config = dict(
    n_kv_head=8,
    norm='layernorm',
    attn_scale=0.125,
    parallel_block=False,
    init='normal',
    lr_mult_qkv=0.4,
    lr_head=0.0061,
    schedule='wsd',
    final_lr_fraction=0.0,
    seq_len=1024,
)
MLP neurons of a small language model. Each row is named by its layer, matrix (down: output weights) and neuron, and shows model dimensions 0-127. Each number is 128 + 24 x the weight over its row's rms, rounded and kept within 0 to 255.
Before each neuron's rows, "fires before" lists the tokens most often just after its 100 highest values on Wikipedia text that the model never trained on.

fires before: " |", ";", "3", "1", "2"
L6.down1759 [152  97 109 105 124 150 169 111 106  95 111 125 139 114 123 172 122 144  95 157 153 119  99 137 114 135 141 142 104 128 102 155 138 143 105  97 109 119 139 174 146 124 125 170  79  91 117 157 110 130 136 133  94  98 110 145 111 138 108 143 129 117 129 152 103 106 104 120 153 125 139 129 139 145 116 128 118 112 109 131 135 146 142 146 138  81 172 159 155  59 101 108  68 125 145 126 117 109 133  89 111 126 135 135 128 144  93 123 128  97 129 140 138 130 116 168 147 171 119 127 100  92 117 106 127 117 166 137]

fires before: "\n", "|"
L3.down688 [177 131 134 127 118 135 141 155 117 115  93 157 147  87  66 137 118 114 123 134 103 119 149 132 167 129 132 144 111 147 156 132 138 169 118 126 109 103 157 124 141 138  59 135 158  77 129 124 130 177 141 123 118 118 121 141 115 148 123 128 116 124 142 138  86 105 136 107 114 121 154 125 160 144 157 123 130 131 147 110 100 130  96 178  91 127 142  96  99 145 125 105 125 115 111 128 103  94 121 170 109 123 129 171 120 100 136 111 120  98 143  72 117 184 125 180 141 109  86 138 111  95  84 136 132 138 159  79]

fires before: "\n", " "
L6.down1722 [132 133 122 100 148 144 134 153 164 118 110 114 126 154 138 162 146 142  85 137 144 138 141 180 157 114 110 112  99 136 148 131  99 116  99 181 166 136 132 125 131 119 137  95 148 151 132 135 139 147 115 174 152 114 134 126 132  98 116  86 143 175 140 111 136 180 155 115 138 142 125  98 153 127 189 147  98 120 176 103 149 160 100 132  59 182 117 152 142 129 118 123 116 109 137 120 125 130 130 156 117 153 161 116 127 110 148 146 110 128 114 141 130 160 132  70 115 122 123 173 142 130 118 148 149 101 108 135]

fires before: "-", "\n", "|", "2"
L3.down570 [117 108 140 113 121 110 108 150  77  90 119 169 131 114  86 106  97 120 124 142 113 123 135 129 156 114 116 149 143 167 163 140 116 110 126 144 131 117 147 143 142 109  98  90 128  79 112 136 116 156 123 115 146 121 113 176 144 115 157 134 139 129  91  98 114 117 100 127  97 120 166 114 144 115 151 124 136 158 111 116 109 138 135 120 126 151 170 123 126 138 152 107 150 164 110 116  84 161 141 149 104 137 145 130 161 151 150 127 119 134  91 100 104 159 101 134 122  83 108 129 115 127 124 122 152 147 133 112]

fires before: "1", "2", "0", "8", "6", "7"
L6.down1260 [107  95 167 143 138 148 114 150 137 163 123 151 131  79  89 112 114 116 106 138  89 105 126 143 136 108 130 140 147 139 132 134 184  72 125 174 130 103 159 119 190 152  99 140  83 135 114 123 126 173  86 134 127 186  96 180 144 161  99 144 114 125 146 108 123 139  96 127 132 101 101 120 110  99 105 136 134 173  92 115 111 141  87 130 166 108 110 122 108 135 125 123 136 138 141 116 167 156 123 104  89 127 130 106 140 129 118 132 138 130 118 142 146 123 123  75 160 129 126 116 180 127 166 151 166 124 116 130]

fires before: "\n", " is", " The", " the", " ", " was"
L3.down1460 [142 120 159 112  83 141  95 124 139 103 136 119 131 162  85 118 105 143 150  95 115 148  85  85 138 158 165  99 146 104 153 153 109 127 103 158  93 149 162 104 154 165 132 130  83 146 123 149 128 136 166 143 144 152 158 107 113 107 141 110 115 151  81  84 134 114 129 112 117 138 108 149  98  91 136 125 131 128 120 102 141 107 121 131 128 121  79 130 110 166  98 123 128 130 105 100 137 113  97  96 114 142 131 168 145 121 126 148 158 102 128 140  94 120 136 136 103 146 168 127  97 141 135  63  87 123 114  91]

fires before: " ", "\n", " and"
L3.down528 [ 99 127 118 156 101 136  95 127 134 162 106 182 132 164 138  97 125 128 122 117 140 112 106 116 131 120 133 128 164 130 112 143 123 126  95 112 135 106 108 112  84 127 147 114 156 136 109 155  96 144 108 105 128 117 105 154 135 118 119 121 156 125 115 146 135 139 132 129 102 124 152 112 109 112 120 157 136 184 114 131 166 136 123 100 116 115  96 176  89 115  97 151  93 119 150 109  70 153 167 113 158 123 107 175 117 107 155 147 159 156 117 149 129  95 109  90 167 120 134 178  99 126 115 132 135 119  89 124]

fires before: " ", "\n", " −", " BBC", ";"
L6.down32 [129 121 136 109 134 124 108 175 138 136 155  95 124  99 132 157 113  92 151 131 153  84 112 139 155 126 146 111 122 158 173 142 155 119 153 118 121 123 120 147 142 112 121 139 169 111  93 125 157 145  93 100 134  92 147 115 132 143 123 115 151  71 117 149 159 160 106 154 116 142 149 107 127  92 100 140 128 130  68 112 103 143 118 146 141  69 139 169 174 138 136 161 126 131 153 159 139 120 103 142 157 171 164 102 136 126 138 126 125 127 132 126 125 175 127 116 161 134 151 104  87 130  95 119 109 145 135 105]

fires before: " ", "\n", " |", "3", " BBC"
L6.down197 [ 97 152 113 148 132 160 120  79 137 146 111 146 163 117 128 131 167 129 129  94 159 131 109 148 129 122 122 125 120 115 122  96 128 102 154 138 147 125 187 146 128 146 141 121 106 142 139 180 116 103  98 100 124 132 110 169 123 162  99 135 149  68 174 143 125 120 148 147 119 135 155 106 102 140 143 147 146  61  41 134 146  88  93  76 134 143 112 155 162 109 143 140 141 167 119 130 126 130 129 153 144 149 146 160  88 104 105 126 129 104 113 175 106 138 112 137 114 115 137  74 112 106 122 122  97 151 121 142]

fires before: "-", "\n", " |"
L3.down1134 [135 101 132 124 117 112 139 141 118 158 134 124 126 128 143 126 108  63 155 124 157 116 145 119 105 123 142 146 122 107 134 132 161 146 117 166 136 106 140 141 132  92 159 143 147 115  98 157 179 133 138 123 135 138 124 123 128 115 134 143 120 137  93 104 107 153 110 122  88 136 140 146 115  92  84 137 111 168  93 132 124 168 128 130 134 167 150 122 127 153 106 131 140 142 130 119 123 133 148 152 109 133 115  95 140 115  92 162 157 109 115 105 101 123 104 125  94 104 135 120 151 139 117  88 117 121 157  87]

fires before: "\n", " "
L6.down1999 [ 98 150 104  91 124 108 121 117 121 130 113 135 149 134 132  88 122 112 122 130 156 131  86 111 160  91 128 119  92 115 144 106 150  92 130 124 133 143 107 168 143 148 105  96 181 110 102 125 139 113 120  64 154 133 139 122 130 151 112 140 143  94  96 145 180 137 149 151 135 125 135  92 122 130 123 137 122 116  91 119 131 178 115  91 158 108 162 150 101 127 117 163 128 145 128 131 155 164 105 146 146 156 137 127 157  81 180 152 158 164 146 175 119 122 184 127 117 142 115  70  97 115  83 147 121 156 132 124]

fires before: "\n", " was", " |", " is", "---|---|---|---|", ","
L3.down900 [108  65 142 128 117 150 160 130 170 137  90 119 148 126 159 141 114 171 123 118 154 132 167 137 137  72 134 124 148 116  98 130  96  91 117 161 121 118 111 138  96 173 117 120 103 139 171 115 118 170 203 173 160 162 152 109 119 169 152 172 132 138 120 164 107 123 133 123 136 152 146 115 135 125 148 143 107 120 144 125 106 117 117 151 143 139 101 150  64 184 148 127 163 169 157 175  98 137 134  97 144 140 132 137  92 164 134 120  96 105 140 107 111 135  76 130 139  86 138 139 111  90 182 129 147 161 102 151]

fires before: "\n", "---|---|---|---|", " "
L3.down639 [119 114 164 129 127 160 157 111 131 148 159 140 128 113 125 109 100 176 137 156 113 144 133 113 140 169  93  98 121 135 137 106 132 119 137 124 129 134 106 122  81 155 133 151 161 138 134 121 130 149 145 133 130 115 100 115  95 117 113 135 107 145 158 140 127 120 125 143 134 137 128 134 151 131  98 137 141 139 109 122 142 128 134 151 131 118 141 113 135 163 120 144 104 131  75 135 129 142  98 126 120  94  63 128 105 164 130 113  97 103 141 114 114  91 146 110 102 111 120 140 167 129 129 115 121 164 141 114]

fires before: "s", "|", "|---|---|", "-"
L3.down339 [127 132 135 116 127 107 117 146 155 151 145 124 125 108 133 106 107 149 143  87 148 132 141  93  61 119 138 141 152 153 131 103 134 105 110 129 129 153 170 129  88  79 149 173 138 135 137 125 128 102 129 106 177 139 148 146 147  67 135  92 124  79 160 119 135 135 148 127 142 124 127  98 144 136 139 134 144  97 177 137 112 171 153 164 110 159 150  64 146 146  73 136 170 142 130  98 149 171 141 112 153 182 127 152 110 152 136 155 139 126 139 121 141 121 144 106 139 121 138  81 168 124 154 104 125 100 127 145]

fires before: "\n", "|", "-", "|---|", "1"
L6.down196 [111  84 161 119 156 160 152 144 132 133 131 131 118 130 118 110 140 130 152 134 111 146 134 113  89 116 144 125 129 141 122 156 156  96 153 119 101  87 136 137 107 147 166 115 109  77 110 142 141  93 145 128 151  77  64 163 121 143  92 120 143  99 134 121 121 137 152  75 134 140 121 130 125  94 168 147  96  82 130 167  95 137 121 125 157 147 181 100 106  97 156  97 125 144 129 128 149 162 102 137 133 120 111 113 155 147 120 110  93 113 131 130 161 144 138 122 144 110 159 122  92 107 143 141 128 140 123 121]

fires before: "\n", "-", "1", " ", "2"
L3.down1676 [167 154 122 112 108 118  98 147 144 111 117 152 103 119  78 154 118  97 169 136 139 113 127 113 149 117 144 170 142 131 141 131 135 117 167 139 120 125 150 162 189 131 146 176 180 118 114 123  96 169 128 146  42  88  99 169 129  93 117 125 162 106 117 133 124 180 132 114 120 102 176 155 134  97 134 134  74  99 146 107 145 174  62 136 151  97 179 127  96 135 137 144 117 126 124  67 121 145 178 115  83 118 105 122 135  85 108 141 134 126 152 143 106 130  98  85 140 118 138 137  98 104 114 155 128 144 127 114]

fires before: " |", " a", " ", " an"
L3.down1197 [122 160 139  93 123 113 117 119 156 117 111 166  98 131 114 148 146 127  83 123 132 142 133 161 203  78 139 159 100 126 141 118 117 147 147 104 104 112 151 146 140 146 107  91 126 128 152 130 166 132  83 149 128  96 139 128 166 142 148 123 130 112 109 132 132 151 130 138 120 136 105 120 136 151 107 140 118 112 158 125 146 125  96  92 149 194 141 137 119 120 136 116 157  85 125 117 154 126 152 135 142 122  97 108 151 134 197 118 170  96  77 128 142 152 125  95 149  99 140 105 116 142 100 138 161 146 127 160]

fires before: "\n", " ", "-"
L3.down716 [122 143 122 177 133 148 111 139 147 127 100 100 147 138 111 110 122 114 111 129  90 110  93 117 155 125 114 124 134 156 140 149 137  90 122 136 102 106 102 115 138 134 135  95 100 106  68 146  97 143 128 131 134 143 124  97 103 158  69 153 138 126  77 136 145  70  99 112 137 122 157 116 117 136 118 103 132  84  56 105 150 124 121 149 114 132 111 156 156 147 123 136 118 153 138 137 147 146  99  87 148 111 136 141 108 126 152 190 144 120 113 164  95 145 170 128 157 143 133 118  95 138 128 133 135 100 127 138]

fires before: "-", "|", "\n"
L3.down1728 [111 117 142 103 107 110 102 132 113 124 141 160 140 127  99  93 114 111 146 137 108 136 139 101 108 128 106 186 156 151 144 119  84  92  98 162 116 137 172 142 117 131 131  96 132 128 126 135 133  93  89  97 171 103  95 150 148 119 164 134 109 124 112 144 138 137  97 138  91 142 134 128 127 120 153 103 105 130 108  93  92 146 124 126 150 132 143  82 137 180  98 135 138 143 156 142  94 156 124 137 119 125 129 155 163 139 123 108  98 151  94 141 140 145 101 134 120  80 120  91 102 143  91 134 125 142 131 139]

fires before: " ", "\n", " Bo"
L3.down1591 [121 136 146 106 134  92 105 159 143 105 108 112 124 119 128  85 116 137 143 158 162 122 112 136 107 158 136 158 115 139  78 142 123 110 146 127 118 138 135 102  80 113 101 101 156 108 116 140  95 140 152 103 137 116  99 108 131 178 116 139 133 116 149 133 110 108 161 148 154 125 128 121 155 110 128 135 137 127 149 146 163  90 144 105 146  78 129 168 120 149 137 171 118 138 123 129  86 157 152 142 167 157 144 163 148 137 176 156 126 134 149  95 153 132 116 121 165 168 135  73 128 121 121 116 136 124 163 113]

fires before: " ", " |", ";", " —", "0", "2"
L6.down246 [193 159 118 117 153 116 136 111  81 137 141 133 138 120 124 108 116 111 142  96 157 128 117 136 120  74 146  83 104  88 114 150 150 101 145 131 139 156 158 118 125 115 135 122 108 174  85 115  94 147 182 118 129 131 120 123 116 131 120 150 173 105 114 119 155 146 128 119 113 123 157 132 100 110 142 178 102 113 141  66  91 127  73 169 140 160 103  85 124 123  91 131 146 135 134 124 108 126 159 118 145  75 131  96 121 159 146 113 114 124 125 144 156 141 157 134 123 103 112 182 153 159 159  99 134 119 127 162]

fires before: "|", "===", "==", "=", "|---|---|"
L3.down61 [103 132 132 100 162 122 148 140 139 171 119  98 142 131 122  88 127 166 110  90 164 131 119 140 101 148 137 127 158 105 104 113 179 117 122 111 114 149 126 117 131 135 151 159 108 135 105 114 134 104 100 122  98 129 100  74 117 127 101 106 144  77 149 149 144 129 130 107 143 115 120 133 127 135  93  95 109 149  93 156 206  95 148 111 137 110 123 172 126 141  80 128 119  89 152 102 157 135 138 130 146 113 133 145 103 149 103 161 143 149 149 140 105  74 129 111 110 191 135 118 121  77 111 101  86 107 118 166]

fires before: "\n", "|", "-", " a", " "
L6.down226 [130 107 157 105 111  88 153 153  91 154 104 165  91  71 145 150 115 147 106  86  89 117 133  83 167 112 146 100 146 158 125  85 149 127 140 132 140 124 148 133 128 114 129 143 107 128 145 139 112 115  77 140 130  77 123 113 148  70 122 130 118 145 156 125 112 140 138 136 130 155 128 137 145 189 102 107 145 155 132 131 128 140 122 149 119 132 112 110 134 139 171 131 148 104 125  69 131 129  87 145 107 160 136 132 152 128  86 155 128 134 134 152 133 120 146 102 161 104 119 116  85 122 148 120 136 113  69  90]

fires before: "-", "\n", "="
L3.down1369 [143 134 167 108 120 138 145 123  96 120 127 106 124 127 129  98 100 160 145 121 108 100 122 109  65 113 122 176 101  91 132 152 110 129 135 145 137 154 141 157 103 133 124 125 121 150 115 105 150  75  90  68 149 159 129 150 124 145 124 164 136 113 127 107 148 139 181 123  86 147 120 117 129 114 136 140 147  90 112 114 138 167  95 165 144 138 166 107 112 141 153 166 118 147 152 179 141  89 117 124 151 123 138 146 137 136 128 119  83 153 132 158 138 106 124 161 144 157 135 123 109 131 133  85 141 150 135 134]

fires before: ",", ".", " and", " in"
L6.down1167 [114 135  98 113 115 109 112 125 123 174 160 134 110 102 147 134  84  93 160 161 139 145  98 143 140 197 157  76  97 149 159 117 113 141 122 151 106 128 145 108 143 122 120 120 111 163 111 135 121 163 123 107 102 129 125 125 145 103 131  74 121 117  89 139 108 147 103 153 159 128 119 145 139 144 130 106  95  77 121  85 125 131 146 132 159 141 143  96 126  96 109 162 132 131 125 122 108 146  97 138 131  84 125 142  89 139 107 137 110 149  87 108 110 110 129 115  89 114  98 117 115 124 116 106 137  92 124 121]

fires before: "8", "1", "9", "7", "2", "4"
L6.down1258 [114 101 144 147 133 175  98 160 144 166 125 150 140 134 100 132 121  59  78 146  90 106 106  93 126  80 115 149 110 123  93 140 126  93 142 160 122  90 129 107 161 161 113 171 105 165 126 141 147 163  99  94  63 143  93 150 134 163 111 117 128 102  92  94 100 119 162 109 115 143  96  76  88  94 148 121 139 134 131  98  71 151  84 113 134 149 146 162 129 130 141 133  65 108 136 114 153 162 147 134 135 155 174 133 122 124 169 151 113 114 101 153 108 166 135 134 182 136 112 121 117 122 103 111 139 132 143  94]

fires before: " |", " (", "\n", " ", " and", "|"
L3.down959 [135 159 128  99 147 112 127 146 111 140 160 150 113 158 104 126  87 159 106 124 159 138 148 117 140 139 106 181 132 125 169 119 133  87 101 139 111  97 136 113 117 102 108 130 153 112 155 118 112  90  68 110 113  81 130 147 146 122 145 110 123 112 138 144 115 187 112 132 126  90 109 157 118 110 119 116  83 101 144 127 139 153  93 125 113 110 179  90 142 172 119 131 141 124 172 161 138 176 171 130 124 110 117 117 139 129 115 108 115 123 113 106 154 106  90 134 123 100 118 115 154 119 101 114 121 100 114 128]

fires before: " ", "\n"
L3.down118 [155  89 121  78 112  73 170 112 155 122 104 129 127 137 107 130 124 102 137 140 134 131 153 136  94 147 180 140 112  97 140 138 140 141 132 146 158 124 126 120 158 146 165 182 155 138 148 115 147 119 169 131 125 124 100 143 176  55 102 186 153  99 114 138 112 146 137 107  87 122 158 127 172 155 117 108 110 119 149 101 135 167 103 145 134 112  78 145 118 117 163 124 126  97 134 113 131 174  92  55  98 126 117 137  95 107  76 140 125 104 132 100  98 120 126 120 109 136 105 158 136 118 142 117 144 117 123 154]

fires before: "1", "2", " by", "0"
L6.down79 [174 130 114 132 155 151 131 134 142 150 143 153 154 122 115 116 126 164 126 179 122 153 150 139 144 127 150 150 134 121 138 169 135 104 123 146 107 126 193 129  99 114 133  72 151 107 115 139 137 140 174 186 129 117 112 137 149 120  73 119 120 137 163 116 117 137 123 156 152 135  99 152 126 103 144 176 139 159  96 153 108 118 145 142 116 126 144 153 146  77 123 127 110 109 119  94 156 152 147 116  93 151 131 105 133 171 102 114 106 134 178  80 137 123  80 128 117 111 172 122 121 107 130 127  97 132 125 111]

fires before: "2", "1", "0"
L6.down1297 [164 107 173 123 110 163 151  91 138 140 115  79 118 109 128 133 174 187 107 125 126 130 109 129 135 138 103 103 122 159 137 128 145 109 161 151 150 103 123 142 150 154 165 153 135 121 101  92 165 124 113 119 104 156 127 157 124 128 129 129 164 117 158 140 153 100 157 138  97 130 125 115  87 107 111 135 114 136 132 132 148 133 154 130 121 142 126 126 106 156 139 125 110 128  92 113 144 183  93 109 114  97 140 103 131 143 165 151  94 135 100 116 139 122 171  58 157 169  79 131 152 135 141 157 107 111  85 107]

fires before: " ", " and", ")", "|", "6"
L6.down588 [145 167 151 165 109 133 145 123 108 134 173 157 132 116 133 121 102 128 167 157 114 123 131 135 116 141 107 124 110 105 131 117 135 152 165 131 124 130 166 160 143 112  91 153 139 102 129 154 172 167 183 115 152 130  57 104 128 118  74 131  76 142  99 144 123  99 158 167 146 162 120 105 126 113 128 124 149 118 154 124 124 132 122  88 155 137 145 126 124 176 156 142 158 100 127 124 123 157 146 158 111 134  44 130 157 125 102 165 149 139 103 121 151 113 161 158 151 190 105 131 142 128 111 130 137 110 140 162]

fires before: "\n", " station"
L6.down1238 [136 126 118 104 101  63 121 153  99 149 123 126 116 114 141 148 142 118  91 138 122  92 129 120 157 149 122 106 132 139 140 167 130 145 137 116 136 138 169 105 143 149 110 155 107 134  68 116 153 130 148 125 160 103 137 137 106 124 139 153 131 107 120  78 130 141 131  97 114 187 121 176 122 132 120 142 106 154 156 135 163 155  80 136 149 103 170  67 130 151 110  98 130 134 127 137 155 124 141 130 166 169 103 133  80 127 140 137 125 119 156 163 137 122 148 153 114 167 133 118 138 118 137 127 107 150 137 142]

fires before: "0", "S", "9", "4", " "
L6.down1102 [ 81 111  71 143 115 183 129 148 102 102 160 127 173 124 107  84 103 130 108 134 122 113 158 130 134 138 183 136 114 138 124 144 110 164 153 152 157 109 146 159 119  87 115 101  94 144 123 127 150 129 126 141 153 163 148 111 142 150 150 114 136 132 165 105  99 139 125 138 138 100 113 171 127 176  97  64  88 149 147 107 103 109 187 124 111 115 110  77 116 100 134 102 118 136  94 171  86 132  76 142 119  86 116 106 133 127 146 107 128 145 183 119 126 123 105 128 130 112 145 117 106 118 113 116 142 148 123 138]

fires before: "0", "7", " |", "9", "6", "4"
L6.down362 [119 179 108 110 148 132 145 157 172 157 137 124 176 109 136 123 139 130 141 121 115 128 140  82 113 133 144 137  69 133 142 116 133 107 121 137 126 155 112 154 102 157 159 121 143 163 141 124 144 140 131 125 104  97  94 129 125 118 135 146 157 128 165  69 123  98  96 160 139 149 137 127 123 137 147 114 119 112 164 130  56 122 136 105 180 150 118  95 127 152 122 172  92 106 105 119 158 173 137 130 129 128  74 159  86 141 164 122 147 176  91 170 136 125 108 168 116 102  96 112 142 144 191 119 134 118 126 102]

fires before: "\n", " ", " Bo"
L6.down729 [144 144 115  84 110  92 117 113 171  99 107 109 123 131 104 108  95 157 135 144 148 126 120 108 177 125 135 129  86 159 110 171 138 107 136 148 106 139  58 136 166 145  69  60 172 115  78 114 173 154 158 118 154  84 123 100 127 137  99 138 159 108 114 151 149 139 133  94 125 139 123 127  86 113  84 160 143 131  95 139 145 151 135  62 123 114 147 135 143 130 124 156 130 159 140 119 122 124 152 141 144 134 150  98 122 123 132 184 180 168 149 126 160 106 151 156 126 126 101 120 104 140 113 116 140 102 123 121]

fires before: "0", "7", "9", "5", "8", "6"
L6.down646 [120 119  81 102 155 125 126 139 126 157 128 172 121 151 128 112 124 111 140  95 118 169 133 115 147 131 141 135 142 132 112 118 129 120 149 189 138 141  77 111 146 128 132 146  78 164 127 110 128 128 135  91 132 129 159 133 118  75 170 148 154 130 173 104  82 116 111 148 102  82 120 137  82 122 130  74 135 104 162 148 118 131 140 103  94 174 114 109 122 132 140 134 129 186 189 104 143 178  86 106 136 141 129 135 174 122 102 124 135 156 139 137 151 128 129 164 151 134  72 129 125  99 115 140 109 160 123  94]

fires before: "\n", "|"
L3.down1791 [154 146 100  70 110 131  99 135 147  62 103 145 123 117  90 117 114  92 108 143 132 144 125 138 190 110 122 156 113 172 157 180  88  91 124  92 127 107 118 148 125 119  72  85 103 107 125 132  64 156 111 145 113 121  76 146 126 137 138 123 136 148 109 160 116 163 118 131 135 117 190 112 130 132 131 130 117 144 126 111  95 128 108 138  97  65 136 132 121 102 135 117 157 141 104 140 100 145 138 124 140 137 137 154 163 120 141 133  86 103 107 114 102 165 114 139 152 130 116 125  73 149 105 118 160 141 142 134]

fires before: ",", ".", " and", " of", " (", " for"
L3.down1553 [ 97 196 102 138 207 149 140 127 149 161 132 137 109 121 119 143 114 132 134 108 134 113 137 140 141 149 154 125 135 101 145 132  89 122 118 153 142 154  84 120 153  94 152 112 112 130 107 151 116 143  98 102  82 113 135 124 149 124 144  83 132 137 172 162 168 152 166 107 121 158 130 107 127 141 148 132 109  80 158 121 128  98 158 161 152 122 156  99 188 125 158 157 105 122 165 139 113 123 101 113 115 117 118 111 165  94 143 163 130 163 120 135 143 122 114  99 150 115 140  97 113  90 157 130 111 112 139  63]

fires before: "\n", " ", "---|---|---|---|"
L3.down201 [104 113 122 105 107 145 109 126 164 121 110 148 122 123 118  96 119 143 152 162 118 131  74 129 133 168 109  83 109 154 152 138 137 106 149 143 143 134 119 113  99 124 136 118 140 104  90 125 146 129  89 119 148 103  85 116 138 153  77 110 138 105 125 106 137 127 109 151 143 103 120 142 142  97 105 114 123 163 139 157 128 162 110  96 120 104  96 149 144 138 136 138 118 137 154 192 110 106 141 137 147 151 148 142 135 138 114 137 113 183 122 106 151  90 119  93 118 153 130  63 119 132  90  87 129 110 144 147]

fires before: "\n", ",", " also", "The", " The", "."
L6.down931 [109 146 158 117 116 114 107  95 139 135 171 131  72 150 115 172 105 143 125 123 151 141 141 122 145 168 142 103 148  76 161 145 129 147 119 148 103 139 123 117  91 115 143  98 111 170  83 132 115 182 138 135 105 145 115 114 127 127 159 127 108 123 149 147 101 113 136 153 145 147 179 136 101 146 112 129 125 114 152 119 164 148 112  91 163 104 125 116 137 112 117 147 129  75 119 105 132 131 116 151 119 102 142 149  81 121 115 134 134 142 106  85 147 132 156 154 134 130 108 141 129  97 124 121 150 103 134 113]

fires before: "0", "7", "2", "8", "5", "4"
L6.down748 [147 146 158 141 147 134  84  95 156 166  93 173 146 173 114 130 163  72 130 100 159 105 124  72 142 136 114 142 120 145 139 167 126 114 133 142 135 100  89 150  97  84 140 179 135 145 186  99 137  92 160 132 156 173 142  96 112 112 143 171 109 108 146 123 115 104 109 121 101 101  69 128 144 129 150 123 112 125 136 194 145 144 114 137 104 129 106 151 127 130  94 119  99 125 183  90 107 148 111 143 133 119 124 134 139 141 133 145 136 158 116 108 170 116 142 149 132 161 106 171 120 108 160 146 109  97  99  79]

fires before: "\n"
L6.down1923 [146 133 115  89 105 142 107 138 104 103 152 140 132 123 119 155 130 113 131 112 118 115 185 104 147 119 117  91 130 135 124 126 110 105 109 118 165 141 125 118 142 128  85 116 114 181 130 130 101 130  81 150 175 125 127 148 106 103 118 166 148 142 114 140 128 148 157 145 140 165 124 125 148 140 133 120  99 104 187 117 127 190 113 115 141 135  90 166 151 109 159 113 118 114 145 175 123 110 123 141 131 123 144 177 107  86 154 120 120 157 103 165  82 109 104 117 102 119 142 114 118 122 145  95 139 102 128 150]

fires before: "2", "1", " ", "0", "9"
L6.down1745 [110 116 155  86 132 115 129 155  68 130 161 157 142 109 138 112  98 131  97 111 113  92 141 147 104  68 166 154 120  97 141 124 157 133 115  98 126 109 106  87 119 128 137 120 155 127 115 129 118 132 124  93 126 109  54 155 109 162 150 125 157 128 115 108 148 159 108 116 105 117 118 149 101  82 148 161 180 136  98 131 172 107  84 132  99 131 164 144 143 136 147 107 162  91 157 118 139 189 124  96 154 127 128 153 137 125 126 128 137 146  98  93 121 171 113 115 101 121 113 122 110 142 116  97 209 138 105  97]

fires before: "\n", " "
L3.down1294 [123 117 128  85  97 132 133 158 123 160 129  97 136 102 158 142  87 133  94 132 118 133 111 127 140 123 118 133 130 139 111 122 145 110 137 113 131 130 105 116 135 135 136 113 126  96 135 150 124 130 123 125 113 110 100 117 137 140 107 113 170  97 106 116 129 127 159 145 147 123  94  80 146 143 109 112 162 168 147 181 169 131 104 132 138 113 163 119 132 163 158 136  90 109 119 112 113 138 127 164 144 128 135 149 140 139 172 134 135 143 104  98 137  91 126 161 131 149  84  99 135 135 151 134  86 124 127 141]

fires before: " ", "\n", " |", " Capital"
L3.down1967 [127 140 185 154 160 133 101  71 103 144 134 149 122 119 122 149 122 143 129  91 132 129 105 105 161 105  66 123 107 177  92  98 154 155 113  99 131 118 169 129 133 127  89 162  87 151 133 128 118  70 124 137  97  94 101 118 137 126 146 112 144 133 150 131 116 177 134 166 150 106 141 143 102 173 133 122 135 174 118 154 156 137 108 138 109 150 143 161  56 112 114 137 108 106 142 162 155 110 143 135 141 143 145 127 181 131 123 125 122 120  88 118 114 129 150 118 127 107 156 127 129 135 103 110 144 162 105 168]

fires before: "s", ","
L3.down1777 [118 179 111 105 144 109  99 162 119 113 143 141 162 121 133 159 134 139  64 142 159 151 125 109 102 148 169 124 119 120  95 111 130 167 124 108 141 129 121 146 149 147 126 125 127 103 151 133 133 128 128  78  95  94 145 107 119 115 118 144  88  98 143 148 113 139 134 164 105 120 135 114  94 134 149 135 130 125 126 123 136 117  91 143 154 136 171 123 148 116 157 135 102 146 136 121 129 208  99 105 146 131 107 123 134  95 135 149 134 154 135 127 140 152 105 121 111 113 123  87 123 130 131 121 178 119 104 141]

fires before: "0", "1", "2", " G", " L", "toria"
L6.down1335 [ 94 142 128  98 112 142 139 128 102 161 100 123 135 133 142 122 132 163 162 142 121 154 142 150 153 127 106 112 121  98 155  96 167  93 158 104  84 112 123 149 113 131 136 130 154 139 111 145 138 129  85 146 145 137  97 160  88 122 117 141  90  96  64 117 123 139 148 154 145 136  75 118 143  73 123 156 138 142  94 120  98 104 104 136 129 107 134 150 122 139 164 155 121 143 100 182 146 140 137 172 128 125 136 137 140 129 129 149  87 117 103 146 123 103 104 151 178 146 124 116 102 163 123 146 123  93 145 113]